Weights of a small GPT-style language model, trained from scratch on English Wikipedia.
Size: 8 heads of 64, vocabulary 32000.
Architecture: no position embeddings, no biases in attention or MLP, tied embeddings, ALiBi.
Training: a variant of Muon for these matrices, 644M tokens.
MLP neurons of a small language model. Each row is named by its layer, matrix (up: input weights; down: output weights) and neuron, and shows model dimensions 341-511. Each number is 500 + 50 x the weight over its row's rms, rounded and kept within 0 to 999. Numbers have three digits each.
A block is one neuron, or neurons of one layer that tend to fire together. After each block is what it responds to, as a language model described it from the Wikipedia text at the highest values.

L11.up135:529535556403456546476649482442556578501480538502518531447512556485472513473523537528433480494501543575522460570474528546516572534423495418406435536496446515357490466548461506504529524475467422445484391503486534535434559457385566477510490520528471427555517503550528500477474589512406531424475440510481590541532545573578521508530447494527431636516467489498540624481489445454502569551413498436463486574497549513646574494491494622492492556487434569503507581524411475569406480558556494475529575447420482475477432451463
L11.down135:493396528614509504501437578455483441447587486543482485513540530407484506637476446470386534548513442439578486580445619485494520402463518492537525423443547370479548552511481532458556436599495607470515563465448445389414482484520436466528503559497491463541556442485393586518453589523488461483476446515482554581469551426511513578517471493509506512554446531457460390524490417492451462461518494484457516623502481450523525474522485437537484531461529415482648484501481540442575519538522521618533444406462536425447520549446
L11.up241:506545539491463559423482504511606477605381480403411513563496479510491429438449536459508508465477521521490512514620465526537476487505417482467526518408422492582448416424540442482547539533475557488579518524490452472512551553447521511415491410464514497523490417543513498429518504542444463553589512470542544495553526467509493548579488423455538525496500543455525563468539507488514486476487578558542472519474502468520396434502530508506438474507486501466509491439468553552464390530495506531410546488431426499518582524515
L11.down241:536541513572433489515547476440394531452438512534388491526493489442499411534492466531517416483510527458488470460487484643485564475588448569543500584436493545432548561425565577507567488494444508565500459460487415537462514541494510448564576476509470589471582497442493477415437499548377412429556516520462502498451568500497463483573496412441475522407505544486415558439449492487452502463438600528528533595436500493464480564414530517465424474454574480442577497458538527572541542371539546496520548510529512446484464381526
L11.up1115:455550485463554557508517450578491506573507359491424510623481447516527499434500498551449482536537525548550455607517467449512472555469552419530533517508533498412437500444495470513494552544476438506521448452513603548507494517499532484566486525470513429523408515461456514448562544525504392482471474444492473485550554525461458516490511517558525482478481461506528491503506465479505450497475571502438553462531449514483531497423574527495540640509473569495453422510439458342426494508522536416479457536450529485436526425559
L11.down1115:513486494513594550613458581521485548490555568422516536470483527391529450456471438482534529513562445527479469476457449553602546463469484470539466469486476534464501578486418443525422512503509535455476467504512503508456543482593532436460473590530505462548485502470398500515585545456593624474514574530516482461447538414514550500435499592452433493486453522510566531544610464513527534498550346599466423472595522471464443520376545634466495516482473463537513445436459469445495514537497484492533528451581527443479446467432
L11.up1409:511563546459464488521527460512527511566505399459485412555444539437508513523515660484448494501617563463548473476521473538515383470451528482407497494568599536493461396534429458435514419543522490440500479487437518551494514483422511468528432507581455530517542614515463455504507566520516495498537501461523591579532520604488432513504523472514416536494416558493517527550459540529515473531491380496551583448550516489525552504476588463525508516539545483541472500522483517519515480519470496514464465514511626529613520419511
L11.down1409:568493486524510528526476456497451525447432521438559500536459508543536466561518467477461467530555552605540491481449540514495400551403533596483461420462562486559451423521404499435542472477424497421427517491488472468395438463551511379488507557505446402539518589513488542461519560499401524583504498549554505587565480466558395546529499488469458489537474606448518535594550474423436448416519448565542431558454403499563503459497485555534462512498517442554536525502444388610453585398444575523436484511430584466521423390515
Commas closing a long, complete main clause or list before a trailing phrase, followed by and, which, but, with, as.

L11.up31:493509503464475531478619532519500446480450514523563454592519556479461439484487516434532539563488466594519538406479493442491508515564441480573438527660551534503516442474500490509555541454451466494522466385472539500485511551430464465554496556417468534500510471563482530565457445523581524585540393515488541576515471525607480530481572566419474504493481544550532563603505529566578422487479580528382524500471520476546473479450506543505473601546516420444559430455435436476400508447459487537452364520507483498445504494487
L11.down31:440539483544427483505583633453415503365514532500489468517425501467482413506488503461552539495432677521509542493563517512461493547530508517452485483519558488428398475505401478563479533505471527493472470580461496513499524594455459531492416569581538438529503520507402513546474556538585549484520436512507584452521516490561468452434522517554500392479530393526533531569494499428532567482448494584577460455481554467587561541535495420547448520481490521538621397602590439440541459470488399483438445609469392505546489543539
L11.up339:498512546507476463385544479517555491499528450466506447493452528578475524434584638475503541571560515555493535464397548518520434556481517457522513555606628590502477435416511580544516454524442474446466358439553472518492440493498528506545537483455531529519446539491509484570496388509595478452449456472416513491443464472531460493486476605561435486523504559523591498621504542564437545462471586554467500529510509514514482507423516510472550486606483436552498459530506478466473469566485462482631458511475511571422494463483
L11.down339:436523499563462401519508600452386587476438561446514543500480516485551463473487407510514503526505650529499460501452499471486436505502522473421522491524486523483409405452316434520453510469407578523475484529500451428533419429474466542517383580523543512570510584522467533509568512533585454495454468467496471476538524580580422511485487533522595444426540380497486429461581483483491521494543515559536567429545554445620515512484372517535466560450450581535452379569561473473408501557388414537439502491452494491570510487557
L11.up712:609479573556480454528595481555524564425472542512426507486443544512438427484478474514405507446514575618448482399471436584475401494468429420503552437545546551534505453529518466491476484477489495444538579456516491446532500520554482573481460517560452506465536576512473463525425596476528478530483587508663520526552477564502457497444572486502426490410542491585576507622496516499462501473529505485523520519546520526555491463372439521547478544513533314539446516534385462526538547526396511515456538471532554521609541441515
L11.down712:532504515462571541477479607525416487466553524542507497497503511480496461487480519464504547479533503577527483481506553448524557405422544471532492510459449438506464449469464404482523546467523503504506427470465499533501599423501513496444461479508448517513501531531498439525476502551384530433500435454500524471572507515515460476478505475510475466444560543548529630561495499380535444485482492541502478566483494597433500443499512483489463399594479466552629497562500445481493596521531477517537428519516513509495442503474
L11.up1439:518556525528566448505521473582473575394587442538498523536474510522509563560418463478444584513581536492474447493501576444508556520501455529551433460465435467512482422490548589508488431507472473516543432432513459545415574558506534487509502432500491493490559523553595388526445427515601501552477473395460453509449434552536538578487528595586421477570461581447516530524463537420543490475456572503492568452431568488505460445491465354449534556422500462531535439450485463474451483473472427439504536463529469526557504554526
L11.down1439:543436466545484457492432563508536521555517563529485445538460515482492500527489470517592497483500469387448472551547429563429491465471458459513493545502527452503566463536411602550467446507471430491418573535541482467485482576512458493540529521484508517407529515619438557579545605470525481443624494618494511488540499495453469407533531473446510491504528457506459535502423545381510551469563473497499551534542464526469518483553529418562310500588486573463473512466478487568480530482489484632458524454499500524488434551492
Final token of a sentence's subject noun phrase, often a closing comma, parenthesis, or name piece, just before the main verb (Ned|ao was, Olympics) and).

L6.up454:529546427509504453523490495458442424446466504546498530527522481531480519560467479511558509429511547601527470422526413538548475574411476491405428426517515488503454517487539427512567549464396449519518517563546501462514419568509491512605562625396511560509491429473425531499466521548507585537555401545477465556508539500483439509491494481564477608601481523563464410435622457513477495468489415533492438491500486587545484546425535518478529485558376424441490491605565461509507577534479379414479429502457445498517544543477
L6.down454:450524532530493543592519611529520509476460481586513538427457476469532501545565448462452586552513538536430508505468487478476521505425516464465440461528414436505495456394520471455374404469462494479522491516453573443519490485502403547480517608379525517559519447438511549565498563467430548563473478413489474507529474519509453536503482508656485462495494364475532445443521450485509526551475485526550499489575422498560458517546448490487542488513488467521438524460642542402545556443524465461472547448504530508408486544613
L6.up731:464507503531511506518450537473530537401469531424536395562560482506468406609526562488471502523514521468574536529549462462575555599510486580465421517525497450462438516497442470466504419421527423499502511546467520514448528468562495540441528513439488517462427513461536583515615510471546400550623568466440561539469550472537459477427458533436477479528574522512537528490542486479528453523450570553503387428520467423469447449438464483477473404391511516487556477466397438473511450630477469550435527519487428516402420551549
L6.down731:532524553486507602454566479536460449529477445462496452488448473456578494503559581408462494476533460574446509484502443470507601570438476488581459489513319512412428546449497387452474509439437423486464469451565499410355525490504519591460527469528526477516509512392451498548524504499517470607581484449470568567450549512473493543544485448578514489578478560501569553505432424506536488524467481588423476526477484479522553561416557514513579536491507504481494480466466405616470505405593395504591501507547464514519451517504
L6.up1210:478579475547472521578458522511501495464394587556531481491508566368462390560461409488453459527462510593420489439485460524487491424453400492477472462400500533503403547427541656524505520460490509494508395537417550505528533486558452495478612510459633497506460434535472504514425579603432441541502395518504554543448605425561485515402567549602496483567537510571477542440523546602509489554416518483524476447496588457572548494546431419470446520492488529414491567473508458468511576509497478577510536476429466434518549454481
L6.down1210:527468576433522546491513571553439542433453596591582558508569455545538473475475567480408563567527547581473498584460502428497494595440484461450495448496489409479419450511444472533430520474527461479485441625506384508545467490589562498504458516511504564459412522546505465433643439483510565488466457510549473511414491409470432542555542473497474479481559581544539510502566573469463466402558521475466566506534485491556442515455531501571411503496534496516532446497520512506583542489540413516557423495448545430519497540505
L6.up1692:465463464470451457531445527561522469555485553629558486545538500488610553611433452428471496489526528437507520513449490509453423412489521409502569515556481460437474468469483565480522494489507425445513474533480470547584515587481498536617575552521500485530458424453567469413495483492478425434505456521483551449429441526430526532616495427543583504492488518492535498486476491546535516472498473496447468455547504460466452554513435485489562552425484453518618540576462488525562431482448494517525414477518478491521433514457
L6.down1692:459478419512442471535436467512435434453510512547495554495499427558491500454549530553496563505580468604516534458451424547505544479532502413463557444493511525485459417536527588490508405537469429439519528404458483502434474503504552492508602506570464594498449546478513513461583456403457609556480451496466457535526516454466479470518510551488384510502525504428542470450440553488548518508535493479456429492547530518578488482529475448493480468501587514526543552501519445496393546428484455456514505546532513530496510512496
Pronouns and relative words opening a new clause as its subject, mostly after a period or comma: it, It, which, that, This, usually followed by was or is.

L5.up460:520552436463545519514506533554541497477485500458545501570522516485486515434459506472513470456567431529590482560564472483569533525544515427453429500515467504501459567428444547447475405567503475539530539508506591487516535578499486524567527538532534447432526536502470403525506499555469405530494581480539437592473579538439464518493500469411493435493520478548470442546476544535551479492502474522613651420600480537582492524515538427425431456461447502487501497424402497410467535461509534526501548503522535537515482569529
L5.down460:425519468494478563542492498612461462435526547444569520526538485446417546477509473515436392461442469466475541413470533475483486477483448469470463481473455568494480473507493631387540477547504558614488501459524511575380532471460491541554489565510554507515475461461466489466491466547466533488482462468423524519568545478473556437613452410491478624530521485598538433556455487522438576453485582401513506372493514487552508576455405453531473523478430552564489630482497585537637532517534483515495546507540506546476538572462
First token or word piece opening a new sentence, heading, or table cell in Wikipedia text, e.g. "Located", "Re-released", "Early life", "The".

L6.up401:511576556499445552476529471498481481421493523519498498458478485605547484386567498489520483460611546478516519493604483423500430471495585561409495519525545518567390508539575499594475602442487619516450487561409559523609505453556506477555379552560581515475514551568556396463425606524467476530513490485544433479524525626518437574548552451566487463507488461554500532452443527523566571364652570438553448490496536545532492503522491440453525463488503530456529615484561471492529438486524491531447429569486481413494484550574
L6.down401:581501448493469478484484497486504602484439414466554471500502513551453490501557604461488525549554440533510539440434548472537568538475478509538420441460544518462573491493475543513508529553363431478537514469477451500545548435451547508551601499556571561486509497484593507385607481490457446573459460506456482488345561559464514533455511470590473452451587558490572482468509539403441569497478447543540529432467536474497491473578498560531571544508518513486463524467481507533467407530491493473553560468552500507516480468485
L6.up896:494620469468532524442472468488468556465515576480571496521531523525427424467578471517540500491532454492516519438533392499537558480531583490416555446466463546512399558507575552520486519503452483487529413556483458514588556541440400595514523609566626394506544540579531474555554513572528447400585490474490532420579500449498392451526426445555567521506574509566521520509508485499529529446598485555519469587499496467525592533530506467586489479453453445501528476469431458425511504487400464534583462425493501524528522451456
L6.down896:475554539629530540487513473522533626482482555558510523536479528485539556581500447566492531521487486505537487452456502483554469478497462523496387497509490540429494559435643456516423592434442469398525454396455628551500589539461577512494570433488521494477464469536357604511484635476527429546434481485506520503552513559403486536453588502465509522521489532440487493491442529503463490492497431471497525459493435576432468506454408551425489556470563519475407509494431543483440471509576511567467483520533479514555538496472
L6.up1459:514607445490537519490494534589504575457495546473480491527496601477548519497488509495476450421552493530507464538483443522516574522543552471502483502587467502426414498461597523525450499608560503505522595468421531514510521496403355499637548471561508435459440488517495447427529482537516512489541456459578508521490554603471470528449547465488536471490591550583505536489456506481576459554469506489557561486475514496522558483433537520408490511453546497494509511426449483471373508460464470473457568435512538507509532609504
L6.down1459:461515513462511530467461429538486523503506591465564548480523456556363511460496489495417447470445516490501516477564475486493525477438467435532571498518464497551456499529371526493601449542472598525545473483519467474517517534523490541448517601510551530496540516498441471569490488566477507476492530455445476459454493421452479466590452515490484528521522448558567465436506467483475604445637546388455525460536437494467572511563371542524516502484451573600512588503480498562537518493408365454519566459471543432470507437492
L6.up1553:470550494500572531444546529389502526423519514565492491479514523483509533484464445541545537470525541494509544541567459506468431424490499534545530569584580534462495440491535491524466436435500453498524527586548513502603446511525458434498484528666490509485554549618519477435430508517463490528543423477458546481481527443459479466459494386421522389462547506519477465400457455508615428464485542441536443464508449581550536581557515550540491492468498485543429490531428490467537512541421559569510456489442558505514457502512
L6.down1553:481473522451419579510522440602556531465517466500433424494454494538525587584429542506476612557575484543465494536591442524422615549536401479423507414433501520411532470552575524527541492533569416479479519529456478532454481458452535489493529476480552427514506506506553471504433436489515480503583436540515512444517423505472510500491555557525485529506481563523495516505446574525445478526594467527454537496514458410521471500400499531543565489562543497555513543527487429444531477476460434502503503463476459484549569555467
The first token or word piece of a new sentence, paragraph, heading or table cell, such as Following, Because, Review, Stir-, or a bare space.

L5.up1370:482462542501523469440463486552502452475439500458554473599513400499544416481397460499392578521523522490519567559576434503471535484515631491523497508553506508560480539520409455438497393562496472389495513463478496489484439561632490450563533502529572387463502491568563475513471545428448525460530586589494438399506534607486524565458539548528538422480594525469580474552561566470525636491509477446519477458532484487585483513454608457550490525547527589416575514596501475519534533547461513456454393509479511491520499557493
L5.down1370:441479447448438615510482503502441429529558480534455498465538471454482492471431367542451568446445448501446443537526520514481570583523502537562593442571448516514517460542526442497407513484463385590446465441633459553522483400536463510533560630412482543448444474434530498501503472465550603456455546519495509484479479474619511516476511486492452457422539495561557470605598546488543414587491475509516519525525545549458511503509551461518527655446585460502507490461488481522530491408440522479509544457443478459418481474540
The word and (also &, then, or) joining two items, strongest in fixed pairs like track and field, north and south, Rock & Roll.

L6.up96:483531516450491537510450516492503610469473438507588460564480465578527597495514440564494425466474473473454502660448504530450472485455441476510537479459504517537488607517438433496574425436418384466493508476437405590562534654526528498505491617404460469539385528407442466465447465521476457605511535508518545556507627565508544573520500460457485526554494489486490518466499453371550510495510508578417507484475494506502521443432504493450445496515504517528522580563462510460523514600463523525447556486529487534446500498542
L6.down96:546573608397524483559624513452567447466475432511517603451548451423570438487502520565493486460473548550479466433486574497509542511533508491436496522521501483457557542468515551491481496461547548583494438502528561475476456495472505485407562474504478510485520477556587507541467471502569526524500423476435499458456554511515396497529488483524503425446538578458449568600515575624477467536531594483508478460569435510514498536525508497521542546502481481569487426498510466514454510485504561490463442554471573491503569481433
L6.up129:508466532437544545488443532440539480531463454523488482584503463593579397516504464534436453396552510494478513598530461523511560465471532504477529454494467493572438539412426540558517394516467571515501504478397516572548543523533503555532438497358467594480447382481504594486482537467459527618444473544490538567500483497482440441463447461481582453506559553501574569463437499565480528543475528463627467457469486412515476569613534542486492472520570575486530502582501473440433513516394512484423442530445490475427504519481
L6.down129:464401522456512615537500506422559483457485503491536516478435514549507486474581456415493516440497473526532527486495499481441480599515455542509472439544429577532510498560418465563548437556508535561507471640465439507417424485453527504474441562426532494492525467595600496472542542459443502532473526524471533524470559457522454508559544552419393575547532514459520520544473497549542510365580493541542441423461475379555418515497446500506478527470471492545478434522464410359428491474473514459599444445458551490526551523464
L6.up1158:503500443409462461568508435448473523424525474522596385552531470490543483485462581461406533367464559567525550496491424518470520390500565497566514524570535491593464466491475401576465530481524546467505536476532509429489538495473525460627501598506495445494441526489430596529474479531562529571493485546545478530459514556473564532504514493492490439484496558508563520405505625472555520524571535460469491474480447474502556516476533582545511599525540574585585472538516503526502525479430456464472456349507499455521543498457
L6.down1158:523550434432610619567399513483358490538538447540501565553432416565575497466526544599452440537517516482462540590566550463458474444430452478423535485522580533578522505593409428510417496456474503588495551409453540542526539458454481375585585463435562586520466416495487494463501488570504562544472528540567438520521447462515387468513448477560442485524512526505551501581534440418499474472448520454551473503468470476523459513442606486530507492469493452544531416424531526558501542511575553537590461484386468505515461472526
L6.up1215:511401483463513481511492526465476473461571526494522548555509457501573517546549486472578511506441537474528524504551453484466570569471522417521499575535467524544448509453451535437413491483535590635524484544431502595497512451500510457478419522470442518501548484502529441557568445577454564495392495463489381470507423504514577461552475533458498528558563513476441450478415555475455509573481557627498456492588494519419547460439479478605404566449516507539496456477528421513626529549483557474482531425563501439368457498561
L6.down1215:495547517511586530386459431456557584536412418461577513479523429502536525467486480560440481580613568572460593610430487515425473506487506512490494484529474510567501387404507434479489511492484492531533540494496462505541561546546464461522470453506460401548396534524558488558451547476500528534481476479487459446545480499516497550616535491528491409536552551453501492564485443539516435525514431585562459520496482548552372508495389536477566552485503593540532467450500450502552510519466437547430390463552492435468539584470
Coordinating "and", articles "a", commas and similar linkers just after a complete clause or noun phrase, e.g. "peaking at number 10 and", "received a", "CD,".

L5.up646:372499558429455548439518492485587514412544464543518574465474490479528543551453489460479467448523598515508439425505461439518566583545490539605526497528452600428499509464512476530463542484490413585515551483474575513436432508520615470483480546517421478435517522482500547598482491473495541499498512432550480486496553475374414506444488487523524525544506455578526530486492522494512580509583473442522437497513435438540481506515498444554577513475561508555555521534448481503557523480596433427466639524397514647467472519482
L5.down646:455617464493482458505460480472562506414522503537575514476458457452474400520527537410461510475427602485426528416464543389570527567463521563431454498514462450424497536456503512449525492455475489483516483487536562549498456519560502558537547514499580613511611466556530555537507355595544447574582467581471522578522470439497536480505463552580457430556516451548603616509479567509477506467492561483495515446500504458583445553517438485527428468468534445540570486514528403490565415461509460428582477574432491481457500486428
Pronouns and back-referring words that point to an earlier entity, such as it, him, them, They, these and "the latter".

L6.up494:445567540411485531424375451501529527435513503524478504592449446478484424428463517538477426461541527484508481515551474607477458440492587430515534585481434392568453371490435512552462597528457488507452427503491532522434573422500461562585484498486578482564458582419458533513494514512482559514497494540507507534533497550533507496516527450414527463557496528526543494575444424488608610479502475453465555511559495544479477534414458467525451486587545593560530460475562646483521458481496480610480483484569441549503543466534
L6.down494:537475473459560501581504499540479543528444555516582498564496500466532457599485490516499531498482513563508524541415565500459507462470441496593572507605503553553557521511477479438420430456564464520456474549430458427522360569481538477533560502356493566509491440563518520472532547447530543545514440526519544528500397489562607419510539507538493595486396490554526482452558508456524456564455432508559483535516446409477427479548528583513571550464434472395498433574467507478518561434503470542593545388571540488492523571466
L6.up685:504490520487503495520602425473569596504545410463486497511477442516542482446406622508553498432466506483437476522433450536413507545442566412453508529547435573508413438531408528546455509565469468540526334427444517530504529476427585520619458563461535491544563486510567467468479598500533444479550453560567472527570411569459460510524580458397551574531512546524554438512428587584429553514442474429526538473467496566589520496491516421502569567509462538558497419543601492499559507483486575549592513522484462512425505494472
L6.down685:478490515538437545545455618502470466445466457421576452553503538512424443483583496505434575565530597610567497534631518425575498503470397474506507469539504541462471415478350482477499436506411527471498443447504472448451445519409591499455447584454473443512553427481485474561417584467474510492553517561529523479492455431498499442529526469560529611501444424555456619537499562550472460499444377467516435533552480501534408503517467512500461501493383515480493492556438475506535546470429493472502492363433525473448484512494
L6.up847:508564543472462522586537515525505656469510450480423554473396509497589532428462501440490507413467582545589520507554576514573501442492462537384414536464480539449434359614475551586546508495521501496514487505507485639421507520411593500505493553525530602489472489513576427498470466471501578500532504496564580479481474486466520563556537548527507370633544528537547545472523475552484490466357573554394549531502529544475485575422521455451619471510498499535563503543525484464521363519433439482535498434504554512558554515429
L6.down847:530527566527499553502493530490493505490548479496545467534493555490476491426497552579536509483464440472517453521539538563505511455455540500450521497450460430480520535528517531504488475571584435481526449531490464484429589457458395483457473501472543446441553502473400540492489617560546450446507514555594458450599603460456576455421527381449536452478496492567471529582482587515568431488428451479484475580599480648508452458488534445466482611484536575497423562501602532485469480531483509603400476506541492505421441518509
L6.up1720:535516550495467567591538509535516443526509510487621569436433480460492460523402526510452386440536456473412455585430389605451525517496622476486472497463437529466443408491408498553436560522507460530449436482517562521442588471522510476532383545495466491515473490444531434480494465532518527545428562487544484494600485575474509522503582443419583525470514483432510537512472476528558541468503540527603562502441568460539480612456441461521521549584547488503563541538607494581445523533482409546535532484471544473533468472497
L6.down1720:502492504471485464432527513378494543474452535522506410539535539510456531435572544536468625499468544484568536431451566495518484495542437593562498497534598518571596553465551531459585431516547538552545562445428388452484431553491472497534524504484573504416527504570461545486493573524515468394619431456459519472457477473474510499541404494530500550476454531569513528469585487470403493538498436461393437435498420507454524437503515533473470416444474451518471513488433549445579474513550625424415471535536505472448498530465
Commas that end a long noun phrase or clause mid-sentence, before and, which, but or including, as in "fail to use them, or".

L11.up113:555498520505481584591530479477511376517532468439477473488438531484547504440454523422472571462429417447510518503502495556569436497565464470665591529452483562524532455518526497481486482568523460405528489463501490531450558518536421529469461485544526531429455544439526510496525443456479587531545524391493546431485488370499583556562485497448492508460519520386560580492480442421521547498551431626573459491479470570455483515430604521530525493522530465506554504509565558483506517567536567494453605494577470505572575449563
L11.down113:490491500508489503477513426437519489488459514498450507521419459562561461496563498482456498516594537541478542465463541531544602497510574516528483463461452481514484604442493501406463584543431490450469562596472497486430562493488529489455473437529448485410507514487542572476504481434487511498446515486488395420558518522523626532457426511628447475455590475471478460446544552482507502564552512487475479469559475508531435460472454485386455509441486581515472558489519580509522525510583439403496479570493455475583521488575
L11.up219:543616512464484604611499413562409430486573509481571470538457511470512514506525593420472528446503473440543515491509576415636493530550522499537593509517456463533522550569601436475446514533492463534528402497562637548482556557508540512508530531509407567527491501481512538549483439463455513423520503358495575505451436422503544547489452424525416523459549476465446430532557605458490505573474503515539435460485514565455511419379541477451514529568505650457493520574491428526579528499553472492508550421438598454501480437539
L11.down219:503469547456534489652478432470467478460503561558459531521541559448545477495545438572447521458466571563554525464438559429525486476508566579641539506480472498522545494514461445454476467451511449538518546528521562583662487448564477500475592525485470565534484453484566505516548539553501516488509593498566511500472551527554441530525446535533590477463514466513465466402532504509503425531508476521521478451494489531470504463513503555397469624484502519499533520552466513426487463498414476543371477479483555511559489487491
L11.up602:441520434428392470542463550506465454506481495483537471594457490570435488478468593522461492564478470486491551526439390460440464439588438417549501608439502497452442554538545472506454405541471393518529517494518496476540544558597474499605547496485546454516532573466514433410534466573377581453474463557606469657448543567483447503489457531566555532520398452454550409479484510515550473519476527546582532515543460496533483534517518456540556471479655574540569514476567418533553501583388418477424511464414472432494535493565
L11.down602:520520534555565522524519438455535484418510550475590463566415441606618512495495509478443471454470583455525565451523522427504542586563548527581467501481496466570519510455455469502517527471549541522429459490446445542434498536452526469469494557538502454497509487429603508464517515527434434425515490516556504480381432468538524511545510567577610426519554524487472498562496432493401421447481421349543515436509534500449473560566540548454443488456455539319501498412493579450446506540458586461476579495504513484568478515575
L11.up976:552556470419495507416515472533512438453442535478556491443508517535464514460589519511482458496545530483440535494517538498578570512447547499557513448483590507487514474424587462522521531413536487495587417420497495536493461531544554467501517482428472610459507539502585631445480466553562473403430543432528517436522514525540501504555504498476576568542516537534500488530441566501502472445522619419448524454529523564541473553534480578482524504530566458452500413451434503467541553592532528501461534522456490476475537399612
L11.down976:444459539488598541527465595456426496420550480490479531514499520426595461517453418481466513420496609524557416478527503357494424519535446464538543460506449479511443458417506495521417439454457508571408514547469520435538450507452517476481487560563515399555523450580483409444598503473484555436594510557555479546578493524551561505465486500492527427473538380460521453464457584480411523512500487537611436535451439487499504494471497541537338498456426492498506457558601439532450499497501512495472493462522449517542438544528
Coordinating words, mostly "and", also "or", "then", "later", that join a second predicate or phrase after a clause, as in "condemned the attacks, and reaffirmed".